{"n_layer": 9, "d_model": 192, "n_head": 4, "vocab_size": 5717, "norm_eps": 1e-05, "qk_norm": false, "init_std_up": 0.0342, "init_std_down": 0.0, "optimizer": "muon", "lr": 0.00253, "lr_mult_qkv": 0.5, "warmup_steps": 200}
MLP neurons of a small language model. Each row is named by its layer, matrix (up: input weights) and neuron, and shows model dimensions 48-175. Each number is 500 + 40 x the weight over its row's rms, rounded and kept within 0 to 999. Numbers have three digits each.
After each neuron's rows, "fires after" lists the tokens most often just before its 100 highest values on Wikipedia text that the model never trained on. A number after a token or word is its count.

L5.up35:503505531530456524493510508491457465488529522544439470501459448480504486486431501445521535496517509546436530459445563533407513485573474532610470534486525429480505507487540450557473482528489510509521509496507512455431505482551518549534517502598546574535502443557514505449532488516546559469418544580516525483541496575526578560527458429489503519502425582518480509502538443461477582513421
fires after: "| " 45, "is " 5, "to " 4

L5.up522:438543506584463520519515515439514470524505545456511431489441472448502535408492402467455481546566490473480473494507461500556519545489505543505538490536561463448549458527515558500426458504497520497505544502514576468440572432502539549585465497492463520455428475513546484532535530471577563538473510482513467577540524462479513564478486497476478529481559485507480432476519522543520498553509
fires after: "the " 36, "The " 28, "| " 21

L5.up616:510485544473455503526435519492526395582488488450528460529480561464486553483557480390488448451489451589482448508477457492543479529452449532483468505553502475537501459547552545528514498492467538465504540427486514522502496519496525469437470569501554440470439496471509451491512491531519536564463538487504440519524444476455557542536499537504516553566526416505522546471513492517528522427521
fires after: "| " 53, "H" 9, "S" 9, "= " 8

L2.up93:487566485538530520440517487484587580495572485527539475488578501562610492523490509448562498560553497539521571467534488452506505548518501588535498489513506461577459529482473463477547519518459505489475400497530477427493522463488542524496479476513486440443414495577475546473518414411477420505467475458426488514486514537470499504572508515471531482484465504491514472591551440505469481494493
fires after: "U" 19, "S" 16, "C" 10, "P" 6

L2.up456:536554502591464455535472392567560497499500514520514515507474505485506448472509531536475448506483504516496502479422484491499448514523512559507504429508474485454522535486493474457508516485482478514503433508532563483446469535540505470512401479430567555505439474543558532499521575480498605411563505511486516512588520509443504528524458418486509479488519466481477518504499484483531509475541
fires after: "| " 40, "the " 13, "L" 4, "char" 4, "The " 4

L2.up251:490477562539497479468468505485529474420512493476504491484480541488536507535482491485505558530511491529431496480457462541510480452481536532564465515549399575534530467490528491516515555517437497504437495489507547546475484470449498419456503495504547488499451509514539553496510543507456513478540467501494514473558555472523580521435489516428496462448420419472550507548536483497417436572568
fires after: ") " 33, ", " 20, "Population " 4

L2.up418:514547564516418566502510496542478405471462593471542477491492464538497504477470520519518561509467508519534563535525482566473458506454505518490478484504598460492556422509491498501480489470488494488462507581494506563507459512507501536455520477508442495469422496465508531481510501519519513443568512409443512568557497462570458480538515520477474505465474442460429489427470433470430465498476
fires after: "|" 48, ")" 11, ";" 7

L2.up540:459482565494517505436389491528540456488424480461520530515514537478539518605503500483490440545448529493516505481445520493505536458552440530421464536500595507573522490540466587411519426434514449460507556505507537512506553534443542542519515536478464440522464539559480482505562427512528490511533426452532563523463551517505491509484502536484479537501540485492420539542554511462528487529518
fires after: "the " 54, "in " 7

L2.up475:557518476490570525507502464429517479482438510469506504480466439547433471542472563531444480556421532440456467447474568530437487617577522504447494454490452503449515456450446572463491462554535546485468495602536511495480493472508538497469491491497441515522432454507512493540502577478505481517538510571440554593516496531504489527441426502534456499515524522513477438492474532497523449524511
fires after: "the " 39, "in " 12, "and " 4

L2.up261:479503483528520521539506470541469597490470449506500550577377475490450481419489531545494504459509491523535516440483473472535510476562508500437524473465451512442518512574421532528467502626517523493536441517440508486512493465499540511506544507502491480539496525558446528503493470491490483506479451518497566501496551541430461497510442543572481541479519529482500508481481460482555462515470
fires after: "(" 25, "." 12, "'" 6, "born " 5, "j" 5

L2.up649:434516506452497550516538478511461508531519507528446474469533509500479521431478487539407462605465450536539526422507482549451546442497538507425561567481507605505543506517480442479521468541507518481479564519473523466506435525500501594569472417472441572510479527574515514552468530505503466479545480482544460554518503517494558447509481428494499446521498570491515517422519519532487468469506
fires after: "in " 33, "In " 13, "On " 12, "201" 7

L5.up132:557560441540528425527501514509509538496467435489511467515588502484529487487580511558497592513410516528479437473518542580563490560507490518539455471415489457531499489514485528491442506458478538490492550505533509476530463482500470479431537467469536408486472458488498467458451459591469506524455508511493454449588593488478477548541480586490513538478478481398532545424518525479521480522523
fires after: "C" 30, "r" 14, "R" 12, "c" 11, "Gl" 6

L5.up531:464498486606475492533515490486483536487462499460513528479458517486507487430457542423491512558498512414581566493535464492559469520481509526553504582510520568505459453491555459587487537503527479421422510388508456505521494510470510560527497454520522524513477524463531466530470416452467585496524598450495507518456441519457460502503468554514508490449477494562563534475518502488558536518422
fires after: "L" 30, "l" 8, "P" 8, "H" 7, "t" 7, "V" 6

L2.up36:490453498454472531548415516557494419459544514527505459492504481452415524500581469474481478492501402499494500519582526497497509531446512502530509448470514540483551511544432547500480575491505473532470539489485555461504436546564443483491501498513536487521447477517544514460500493457440455554504488550579472539508453545437533528483446478474574536534524478435470552552426467462525563422532
fires after: "| " 57, "\n" 14, "\n\n" 5, "|" 4

L2.up214:498530479423516489489540437505544436449464457476561556478486531442461522481458543474470525507448475521457522445457503504472454523535443536517523542566533483536458565554419482473518478526532457448548465546437496484474532510513539511446483480562457514477474525494464505502520478485458514505534532560486596536482554517518558482418551415488503454480535526403463454471518430458472517522492
fires after: "the " 23, "- " 13, "in " 11, "\"" 6, "'" 6, "a " 5

L2.up387:516482521438477492537442445533489527503463451511496492477529543539484528546539439476594528505525432461490414528533521471530469479480535538496480486456573507492530434586488497470509484463444504471518472516506553461468504484531490540590503493498454497530487557497473503526501454451493460541494475466569551516560484539516506509525403509550443505455492507448443468478436538520530556512506
fires after: "| " 33, "medal " 16, "201" 8, "Bronze " 7, "Gold " 6, "third " 5

L5.up115:471494482504489455466462482537507466464505464500466524502514490502578551509479538564421536500466515485465493511477550524486618423530488520486492559561482532511535480565479460504489454535471513436432506512471465525530459410489555532534491541443440514551440500462504465572528450566482535493520553521504389450561448565482461466532481503600492514532513530435440518504561546538469506530500
fires after: ". " 35, "H" 10, "on " 9, "–" 4, "John " 4, "On " 4

L5.up173:537574447500471513435490494507521537513572553463535507435541522480476456441519507465582510546516539462401519477499504544526600544510510428474468428495414538486510497477505536476482509488513522510567538543520501569503477537526472529539541462490477451481463498548467502576493551434497555482533580472548457410498467423540399503622488462468515513529514485597509558535496515524498495471552
fires after: "h" 26, "p" 14, "P" 11, "H" 7, "g" 7, "v" 6

L5.up259:533598478568480491538531438474513487502512508500504475488527455507555453477518520516471527514526445491525485433550515477528575516543550555538515506461511465468546451580478495474518588541568530471499474501446573479471433531475473519462521472479480515523497450526511523528404473511475457505508514485464491514505542495552571495478523474417502520481533458509458442536524475462413548567559
fires after: "on " 68, "On " 20

L5.up452:575501493511431542461439490455536541499437538493478486483498509505491523498456486469550549503474506578507508429439475474499481475464510434641544459452484503518483542587572464463568525526528535477421455490521464418538551449461420535525510518522502499463551550477498479478517480464459500433552532525456508465500515525527552555533466503510537438489525500503512487480472443526505515500544
fires after: "L" 18, "D" 17, "F" 11, "f" 8, "R" 7, "and " 5

L2.up315:541517487453488498559481524539586535560512487542503472551554525515495463464524508512468504512416504531454448510486469603503553519543522486530459498547495468439507495504506494482508536548461511481423526488541462535491470452505507510497524498413578427454513486537506477417452506584437573529466543475450429508440578512432404436555507562476550486405492565497497503524544527487475422484492
fires after: "G" 16, "K" 13, "H" 10, "P" 9, "Y" 6, "M" 5

L5.up499:522634510475498534520488464491522419451464524549517513477461556482493456524512485502486479429468565490423425487431497405469530492534442553524490522526524508480499479520509566478545550502505505502547443445504624475503456485490512477487556553424464578536498486465517502483415476581507571480501522512539501483505511460491514471527511453536524497521401543533507492456530505510442460527482
fires after: "on " 30, "On " 17, "the " 15, "of " 7, "to " 4, "by " 4

L2.up581:562589533532585502501517473497518461476501481441498486514460543438548493511507558519440492524523482496440535518483554508445532462543515507522571514540503538595505546431561484562466480559525500475486434514513489539502489497447497476552430431486455526552522518615558514479443513556459468495518559468525523482555551528474553504523482450534424425524497504473504424488482496478599530491495
fires after: "In " 20, ", " 14, "On " 11, "and " 5, "201" 5

L5.up166:571533503449457417512500551502534475470501562463505515519496521432525467493407441577505478553496456474522518453500463548452515520556515519530451537516479479539513462519510523524491479465441505409503540432526519459473515494470538513538476523432492472476473427517537538476498542524474514540516555557476467496438514469524552487469576441506511514526464476460395570592527464520522564498499
fires after: "| " 31, "+" 10, "; " 10, " " 9, "13" 4

L2.up619:531531440555526510465525445438574517502459436588458525516490416569477578519519439503503530536529529492480487514515509391520497438491506552470485502538538495509524566539488532501502466572430547500525495454504454520431483468518507436482450526557481501501554520451465475514448546514508483558530477471585461530546556473501527513517563499534462557461496528453501446429463470507456491463413
fires after: "\n" 36, "there " 9, "\n\n" 8, "There " 7, "| " 4, "On " 4

L2.up103:438527472492521532492497520514506518437457497520512503604475552465525478471510372525496570537535430467550473436515455449513475566442527514456428527536506432481537462542491447589440573488476514519530571555501550441508489530513484525587463466501468393507445531551467548535472519522455583540509517505546526506516451490528495518517509514533552488477554501513485472517440481539502569546492
fires after: "\n\n" 36, "| " 20, "\n" 18, "; " 8

L2.up616:468525519483550470503462544501547515441534495483495455396524452513454484440607537524523482568490475585535504492543512592566480470495505541573491565484531466471458454492518436452440509453445432467505476570430445455496454444533461483519491483452537495474535530518447538469509506499443477480526525500465560504404519485442508513470542524517462480510482528495470436576463445526527542539529
fires after: "- " 23, "| " 23, ". " 5, "U" 4

L5.up731:501491512503472512496513529567529502469500487449492451524496462550481532523488502538457512519549549596450576548449501504436552500511402524597513536466455479519450561507465480575472500502452492462514507572565517420567541521537572515479448562580499464529479508485539516500526514475472525538462482487501459520494559487565524508525515518499459486486416433498515508567530506462551426462448
fires after: "." 59, "9" 5, "5" 4, "U" 4

L2.up695:425560580516576532459513555515517469542567577495459562495456543504492514516553425438500460530484481458501481443510522461475499496461545510463523575465517537465541491486515563436492451511505484547467440439514537516441543435448490496456487524460502590506521543527531439463499511516530630524445554448500558558502477519456524504528549505523485543434553436467533400471550528487518513516511
fires after: "the " 64, "The " 9, "in " 6

L2.up685:488463533518495476475397490500534491597431581542508476431522536511504465470468555567476543525482468547564583482522432565489490504452483560479521421542469460518532542429499537547479509497536461516531487573512606490518454552527465476490512478442532448466512521472522596487519514517491518490537555461495503463531541479515515526489449509515479481499475492496493456504478508460466515500475
fires after: "- " 35, "; " 18, "| " 11, "\n\n" 6, "\n" 4

L2.up80:467483507528452496521458522526527538476478526512562519390540465499477510487506520546488500514464474508512520493479540499565520535425536524463510510456513553495514510461492479558457553477475484526570465511446483506457442428526501457578526521509553438484460392524557507543425486512537484526472479437442553434401526596478572500515425570452457509460474540580480484540461503435510500523450
fires after: "(" 20, "- " 16, "• " 15, "| " 11, "Total " 10, "S " 6

L5.up70:556532539531489406462515482441436485480514471517482450462446442442515501530486442549503572517521504484458478453549469489418482539481442510586523516545433491552511460574469492537506506457588564479527523450530479533569482535477386539440498525473500527472480516554559494534627537530487514535494500510465466493451512502486488542528500519469472521501488497525532522477555466496475426527481
fires after: "Sh" 16, "sh" 10, "as" 9, "R" 8, "h" 7, "ac" 6

L2.up345:508487486456493458526557443496497422478480498524514542482456438490407485541479572514474480524490530482456501417443569482559453512561499547475466554482533502454489439480539532419551481483506529505513466516463536509468539509468492473495445504491515526588434468571480472446459550552552503454547461504469542579475549501479499514529490467498450587518547511428524472444528452523496458463467
fires after: "the " 47, "3" 4, "United " 4

L5.up601:536529495501526547542454487506510501472438421556454517500461491467536484503564480485537530496621535505473523466516459493470479490450497522545473497476521537511525508523492481547481478498387489561528503510495532458426510473513504508439504503537559446493532467484542582549535528408495419511436540503531535503389551452457473524530455528560471488532467575498519549582458504459497455549518
fires after: "." 78, "and " 4

L2.up572:509503538464468472513369526506532424524513534511529447421512460478490514448505499482521544524574477562470477510441515541485526485407540547546534497445457543457505492471477533488480477475531460568486537543546521467531479499528491402534446488500468594455468514449563470489525441446487512452465476469401577431466500454520577527507533560440477440493498548487518501482482547522516443487521
fires after: "\n" 26, "- " 14, "medal " 11, "Bronze " 7, "third " 6

L5.up226:484527493489421519606448499466495456564533445554430476520500440504468571484433496478522503514519468582539459506413507441531543421517461547485478537489530524482489531542559506488518513463509437454516477559554599458453523481508508453503517456534507578509515483514476537564457550553506565467506468516501527549515496472534480492497476541493495421433491548531496538572499515498529563469530
fires after: "to " 47, "they " 6, "can " 5, "will " 5, "not " 5

L5.up727:454513488500517519404506470526476501558522573472558505514482512554529527458540523553562493466522474484477523480475522526476458530548472443507518437465488522585569495568509456486486536436589524479528529544477528538496419473507483523542503534475504448519529493498519562574491444514500493503536419490507406523552471463619499529474502553476477476439480433455471555396500503493405496483495
fires after: "| " 24, ", " 15, ". " 9, "- " 7, "Bar" 4, "by " 4

L5.up110:536548497555522503522519532498521505461500568471485491523513545447420588432513453491506504445433439510488472488474524524474502457495435510545456527447534475553559550485519457525516500485507517439519490539493476507525536543553504487545576477444524493503575553498574469483501476495560408479410510543558496465486548516473457425507469519601491399419510540528497544476492496490523455535496
fires after: "\n" 17, " " 14, "did " 12, "| " 8, "Party " 6, "d " 5

L5.up449:466502545543521564545491502476512505558537521517501516430507508498478519445471488515513490490489462577502484483512484520446467525502457536468432441457518479525491488484395481504519562465487538500580531450499464498517498539548532532487478420523524448479533513513560510506450610563449485514488502488501523496595528532521476562438466440537571467511513534533477538440514496435485582484521
fires after: "| " 55, "\n" 11, "; " 6, "V" 5, "No" 4

L5.up48:437480498541499556565500518619518543509497516520503497566514536500430480468505473412466487545494481472527449462434484443524483485519510519528570505455522477503486502546478492466479532492524522504486617519463448552552442536518499596551555439511465544498520467518539482448472490418441497543503505496549502515488448372483487531492441518613507497507521487464574538508485442505493492520523
fires after: ". " 20, "P" 12, "\n\n" 9, "h" 9, "G" 8, "H" 7

L5.up266:485521558555547427473514397554533517506520410514448477519455491484504581522532485464478442543541485485485511451506493460448483417546495463522431494517475470543504509505503444481443478527537447472492509535507492489524511433509524488520425506521517544521403529451499524468479492489498479526533486505444516467407516477554512579514491524505477463505454476520498509555618531495506516525575
fires after: "." 21, "O" 19, "E" 13, "A" 9, "U" 7, "I" 6

L5.up229:476605538519451493481571479498514474452466561501576521567430496549543570506492540505478470552541524453478435508563444460493511469528464546488587554537509542538511474472487520449500528504478489450515493506551480401527492567503502495499479468419475561475539449488480453396535452466465506574502530462469455504563486460496510569479424601447582512420532510448506502502511434501540473510527
fires after: "S" 35, "s" 24, "ev" 10

L5.up39:534543607421535508472451465512516434458512629490505495517503514506520609472562522534492446444523555583498484464503477462487552485494502492510508534464533521508487530570464528540529489532504441458523503478537538496548530513460505473483419489496502508503524571497491478474471477475483510491531469493526542500489567425556531482530449476481513414562446440578429522472493485475469532448485
fires after: "en" 14, "in" 13, "per" 9, "es" 8, "inter" 7

L2.up133:567511520558512474563457453453552483489464552560481495511553528502458497537486584477561525517509483545505539477484501517602506535502443515430509471500563486433496509520508484499515466476481492573501556493467522489466449479530424538570419526470550464446493489415524548444465533520544487496501425513487454485545542515510493544502532526486493528483424455576588462514514422538476563500501
fires after: "| " 27, "Total " 10, "- " 8, "Democratic " 5, "Maj" 5, "Democr" 4

L2.up333:520510489495532504459519535420531478501489485547506507470619479563528450507612497538482575527561506381485506469476506505518446480450535505520525555473518464494454568530446484601523457505482465485469479518548487448543515543572497494540468489517511537453487513542591520465492569486413491406475500501417482481511525463497474467510486548546513447462490513536554458497580530543523510472498
fires after: "." 43, "5" 7, "9" 6, "6" 5

L5.up291:481495463425511518506413482549491486502472473531405467516493469535540495519489491559492543473465488504494502450426497538509449472462539428518508492519380569505469512467508482534485550498407541521500529540432526523497479551512473436462417502454501474559488351513501529510547564516448443471508480541518475441503508516539511497539514512499522493497443537499528559471514511530558493506515
fires after: "." 55, "% " 4, ", " 4

L5.up81:481530582424517529501448500452541473421474482572497513568482553449486479500467472489515432479538463522436524492474526511420436470530484506422467455497483504537537534588491470524523469561527540526516495452502505438521510445469471513494504444486455515491494461515574509477497448571427491598538497524501506463518513542634576500562447488506492509542493510464465520453467533517519462474532
fires after: "se" 16, "Se" 11, "le" 11, "o" 5, "Ku" 5, "Ch" 5

L5.up377:544533498493538476545530457484500530493530495487445417522515553497433545487480554453507516554495461458513530485532446482513461515473493469492527499430521487541498455593446490387567505554500470457465495496486506492478463453508522508446518397488495464485474490511497506489440516552449489450523555540477517529582650499443518480586470538488551469519472533498533619486518520524519514570532
fires after: "m" 26, "L" 10, "Pr" 6, "j" 6, "l" 5, "pl" 5

L2.up687:482503423458501552459524522542479528504457493498499470547574522540548516520521448533535504511506442493471525498507499536477504555499519513443499485478444491443548428416559555548522504423511500542440545514447584430449463508491515456431511489482468515509555526566541485518534540591454514487428468459474544486478483496506500488498542566441510525479525562524464571506561512556463537498454
fires after: "| " 42, ") " 5, "7" 4, "an " 4

L2.up417:497455462476504520549545474601522426559517524502540543492497548534526548452544474473528507527434484515515549458485506455467466510496501540438534406520459432503527513526524494607464567430475511486510494535486566475460460509496533518436461513474506455465500524579522474536478522527492526548496478519577471531523487468559468516553451507490455488419544500465555494521559456449460578388512
fires after: "| " 75, "\n" 8, "\n\n" 8

L2.up731:514517452514458541483487467523524505478490430494462563477468532508517489499514524517442521526518510525566513536497553531474540488477560596543484482468504490423539506558483529427465536550464564440548457515505423527498442483511482467447474567522508537503517451458451533414456468604507501478501488465487553518451502566431487487511464479538512557480516520499475461445564484527505508472486
fires after: "on " 52, "On " 21, "the " 4

L5.up77:496497511517516504478501469516492552486525554498499508563512446505532471524449515439557440468516517489428487487577449482560512486411507488513572429565468496511486474514500443480466460569517476460529460411519515448477493555477533519486613476370487557530513505429451497456516476516484541499564514533527543516446514529519510469530468534513520455478477475464562463500523514467491448543486
fires after: "L" 16, "n" 15, "ev" 9, "l" 7, "o" 7, "j" 4

L5.up222:440529520429447525466494421534530462496480543491514527510499462478565562495595474466492507524391535493432520453475525510493521516506485532506490549535548423489509505495474506493500490504534494488506532613457466509527488530565479498521443499478430531494492538475466474473519507539478500489479541582463396536520523533514516539495453554432554535492460533507564578498527433505549488584491
fires after: "s" 33, "S" 18, "an" 6, "in" 4, "Th" 4

L5.up15:464484530503508506521474504493463443491541439536565450545507542466474536531498509526521484553450495493512477497478601491563479485511376494417462497397485560503469496504453498507505513481578547497506483473539495453507475521515495498485410512502564491446517567506522466453517488559471520515462492462512481468484523455565556469513473480567504536462518486516439532476466450465607549508541
fires after: "en" 15, "in" 12, "cer" 9, "t" 7, "commun" 7, "ac" 6

L2.up329:413510516538486542499532540579538458512495559518457570553486519472509503427469571549475492512363495547466542462493566526460433598571481489524495536484561441501477476407401552475505513442497582470480525541567479459534538526531500518520479521491502447529442506531528556459469455467527488484455511507550561488484459420539524527495478505467524483456489463493534491499516454504499449430411
fires after: "| " 25, "|" 22, "1 " 6, " " 5, "0 " 5, "7 " 4

L5.up340:575472453518510517597551474515557518536477557518520435542515526495424530484525513529532554452531450557514512503518497499486467511555410510438506466458450479463493423522534475495507563472485504442493497477508479485505518485461500504542576502445455524458462507455502546581468522472473543556485457451530469457503471488557441512516576585499525550398543472487580497534571578525474532492409
fires after: "==" 24, "\n\n" 14, "===" 14, "\n" 9, "to " 6

L5.up631:490476472493510537535434503552524464439519445426487512449433525564426509527482533502513494457501519531510497495530527507406503456531490493521583491541493466522461487584554511487447483497415517510534522457485531443445447441521526529506450561449512506499567546442502532475534521507485475457432550547451537516470500476495527558507468511427514466461531548440540545545553489534463481481571
fires after: " " 20, "ic" 11, "ex" 8, "f" 6, "F" 6, "| " 6

L5.up73:517535491443523471564443514505509467426515490525510563476482511466469540439529539583533471526499512476467515562527506523462506532572479490506510590500490495563493444557523517462502437516448505492471565429526463447503517446470523494431535468462514451531500513466493468480432450534428481563542483452462513527588524538507488522508474530363583502481506522514482599430461484515479420455500
fires after: "le" 17, "Ch" 10, "C" 9, "Le" 7, "Be" 7, "Si" 5

L5.up176:504506452491484438529513511554543562494520474523487449442531511483533518556454461531490502496442532551434588452507409544462482445526469477442566459502490520524449491443490435528549492557481487523498526502524450549481518458511542491510514473511437477426542485511461558451514510472468498493520506482447410524553526522487546522532489559471528496498475502468560458478560547442511469510541
fires after: "G" 14, "P" 10, "L" 8, "S" 7, "p" 7, "Ch" 6

L5.up94:507566520450629510509545448504483554478465456453558497525487524518427527527508542461414479529466498482501446564488538482541511576515534526492502507508477453457444494504552528474584434532519522510503555555509533492464444550447452535511502461524484533516470479506492533533473534524504552513452515494558493478491459492519504457442469490553556555532467551530644437436512519488424503511496
fires after: "the " 50, "\n\n" 11, "a " 11, "The " 5, "an " 4

L2.up152:543474534546561484490515471453503542475502512477553517488470458489491445495509583522526528553534511540479451540521493527511541524528511539507493486534482492395522527510529528511470516564461489552394519546499556488524450507491486438503530415468497553478446471522488506461548489440498527541521449467464524466445482488508457457518536511405533438461519527500482544529460571443603511513600
fires after: "\n" 25, "km" 11, "- " 10, "World " 6

L5.up681:460481529527525562476446467568584561490549537524523522482514499500495437445563553502552486523460440529453525511500493595474527510498461468500498468488522561546467557495464485489497519478475476483488470544487494535491536488551477529570470423532531504508504473528429489578491595455461496485378499535509402462509470545507553497494438500507471476462514445447414463499566487481506518499492
fires after: "M" 19, "S" 11, "T" 11, "m" 9, "v" 9, "P" 6

L2.up430:455457510540511477513503515539502517532514500542467431490501517534398466489494505439515478532498439576501467512492473534507459498544504457478556494473483539517581576475497463571471467468492483502495559502511498470475454529575452497535511559459491479549416586525516429488477497455552513534487458525479514530496448503484470491530491473516517493468463524504509477498500468541473533519608
fires after: "| " 23, "\n" 22, "- " 21

L5.up247:477564480524483579487554507548523507472527467462406478475493530486558529506522490493541459529498536527530479468469450497464568490497524521476536529450453439553476504471466493500483437533565463480511525542518472562564530464460514493422436458481553521523546514451496483470520509479491478468462474545456433568540513413530503553614516458501451451505453520432493519567582423423529465517568
fires after: "Am" 14, "am" 12, "an" 12, "al" 11, "in" 9, "a" 8

L2.up684:436492546517545459552454463532495448508473539507527463516500429436426441521507521446543548529511469507514463535524542535523466543437404547442498514529477586493498476453448494413445503495497510491506473502496507487462501545476526439513557492467500468580546556449522488531490443490493502571480463379549483474585499549536459579513528534481480479523522529547474516498456503526563532450503
fires after: "\n" 24, "| " 19, "Total " 10, "Maj" 5, "Revi" 5, "min" 5

L2.up675:485526471508524533506475510532498535522537462470489572564466510457565509482539494521499479561505466496461450494524450440411480455452458494481491562446505449486477436540501425495480577510567467482494486571460470451453550598497500513401403471452532511525484481574450513520572521538496559510501537518491513543431505570439565532492469502434538525493538537490505427587478480454410513481448
fires after: "a " 18, "the " 15, "an " 9, "re" 4, "nd " 4

L2.up431:523526451530474559435470522519486574489442488551508499536524514476514446499527512491486498511583540415541530465562499520492545459465508586560536508540492464410461520532492510421436560537465554561567431480518467495561457536509492521544515584496535536499444478546554508442530511569482458431451445511468539546436516497467509478470582479513518499496464469493495464510533527503466568485503
fires after: "on " 29, ": " 16, "- " 8, "On " 7, "/ " 7

L5.up470:544523480576496497462476563470483509420547565439469537504502548520439519444534458527467501468512442488489438510516469534575512549531519508468564440550541535505473567558487510520555494453447415487488529508436526490517463495448538508493531535462506437522484451405461539452508546561430443481508424543487457465504517567640539441502523479486576535474420457483544468479568440484526544482503
fires after: ", " 45, "| " 13, "and " 5, ": " 5, "by " 4, "; " 4

L5.up198:413436463520489511534528472553573470508488538542468432517506510494458537515486475429568564531490468497518407438524528491420419557467424541526524510522521490504512520504487559585533489472417559475488535500518499537523498455549610537580510460520511513491534550508485510483546531433457520491526448552441516536511535457493508521550543458467539436512528506530526465540406430433426568431483
fires after: "| " 31, "\n" 13, "'" 6, "C " 4, "|" 4

L2.up396:499560494511515560508484514565476520517529443551537497464501480520519489409493497477433449473467472554555510461456521544484495455564481413455504457433508533442546490576415460499481454544561504525435451523495562490438455516423555599535498484459475529555508492480490432508547495407508525477497533476525460487548563476554461486502431486548505514482534534539462456549521496459416496488485
fires after: "(" 31, ", " 12, "in " 7, "-" 6, "–" 4, "born " 4

L5.up370:452498529468448483492496566542444555457468540520549491434547499468509500438496446491515521461543506522459483488494530521469445450518516509542549518511455530438534513578429473411522524435411448437551514551519547478489533540508519513541588466485454465571489474510601564560469545496503542512477525501544471588499565475468462548471555446524458477442466405551485505502573519429552528490478
fires after: "| " 27, "R" 17, "|" 8, "L" 7, "rec" 6

L2.up654:430507452550459469540441465528530558475475478535455500456478522460521457501501492494486507568531525509422547475485479530483510517535510475510481516460536523475468506523499387526491543580530504420589494502522467480556444492543466549495505490536478464517450480591510448520436524495520473521492557517495492430512551510379504486494475512428493443516482490503467610443534508496479431444541
fires after: "F" 14, "P" 13, "H" 11, "W" 11, "D" 7, "O" 7

L2.up146:481535469415507516554480444462609502462534475534520471412490519476514457427543574501545522578531480542558515541563521476498452497492481574543503537501465535473506538455448515475471474406473503518537471531517429490525450470553450482476514459467473532485511471472462498433510453465462516509453525493458553476476525452516482453449512505606537445521440485567529500458573445536536526430577
fires after: "| " 29, "\n" 25, "- " 5, "(" 4, ". " 4

L5.up625:461550538522559558531462420536516513524565544490530508487487479455474563498535458491419438572465459468512428498525515443432475515463444500468549567495457542498518504526515490481524478537502510518470541565519494547478588508499498530644462493471494527513476520499528524473506562532505452514486529555454515511549548470488507521474434414525533530522541452470500360445547529473485464489480
fires after: "the " 22, "n" 16, "N" 13, "The " 9

L2.up223:502487540473492568456456440477546534509549509513514579530520481512447524583510527482567513567527470434437533415538505434544517536477558502435515557483515559477538504469512556458558436494479495486443498414517529524383480504493486495461489471500510498457477532615446502422547536579533531472524506440491591522492524481493548509489481528446463468429436450490535499420484489520516435507412
fires after: "the " 56, "The " 10, "\"" 6, "National " 4

L2.up69:463447533488511491527509511495490495571516509463447490533480540494524517506430517557551494527541419502535510475473529543404535469426470481529436505566549476466548515497503481527536496516487557502601531504474637476474464494519438543524527486538613492523516519462462509505487459471504471513480462497523426504521501524548536541592491500517504450432498513478461500499503428470486533564444
fires after: "| " 35, "; " 11, "For" 10, "Maj" 4, "2" 4

L2.up75:512534564503558502424511463579456463506471477428537488522481520504408545487463483533470448411453523469499447469456518441496515496564539467469543457484475548502436509511515490512596451552524589518464464457456535451502523494411473552571516495422491525496448527502538486501497518527499515498528471450534501490502433557477438481545485539536539503428574579527421466426557460456518517503536
fires after: "in " 36, "of " 14, ", " 13, "the " 5, "South " 4, "an " 4

L2.up288:526462540469550491502513489520498485452497475526579478525511529482503502460537529509553500483486498550517519455531497453500524508489484523498602507481486471541504454488429474503522434489482463417522560523450358443474452529471450432525480505544540546473485512535474515457508427549470482559524470450443480481524438506496460513482469530530490559531449501478553513553535533540456601516451
fires after: "==" 68, "== " 12, "===" 4

L2.up147:619556454501528602476533491501570545521520438490566464544490533560543483478506455534483575558393507513444516468500507572464475476511508562494499496504543494502487587507481535423530469449492556483483491525483456486563464489439491495521504545536491408458487490516546505487566483478495445537480485492486482502508490517406494503486488552464476525456487522499513508412589499541510471539510
fires after: "S" 15, "G" 14, "C" 11, "E" 7, "Ad" 6

L2.up110:495454572449474506476490448532451501478452565478539478557584513494527466475575478469467534536559441510486492460467519443496435474466479498505464463495478497544512523521472466491521587435443502531523519548551450506499460516592497405569523471544456579565481529499469498472521545493499455557520486505472553429545544549518421547474440513524450529523463460442421526500395488503559531454553
fires after: "\n" 42, "| " 14, "– " 11, "|---|---|---|---" 8, "Bronze " 7, "Gold " 6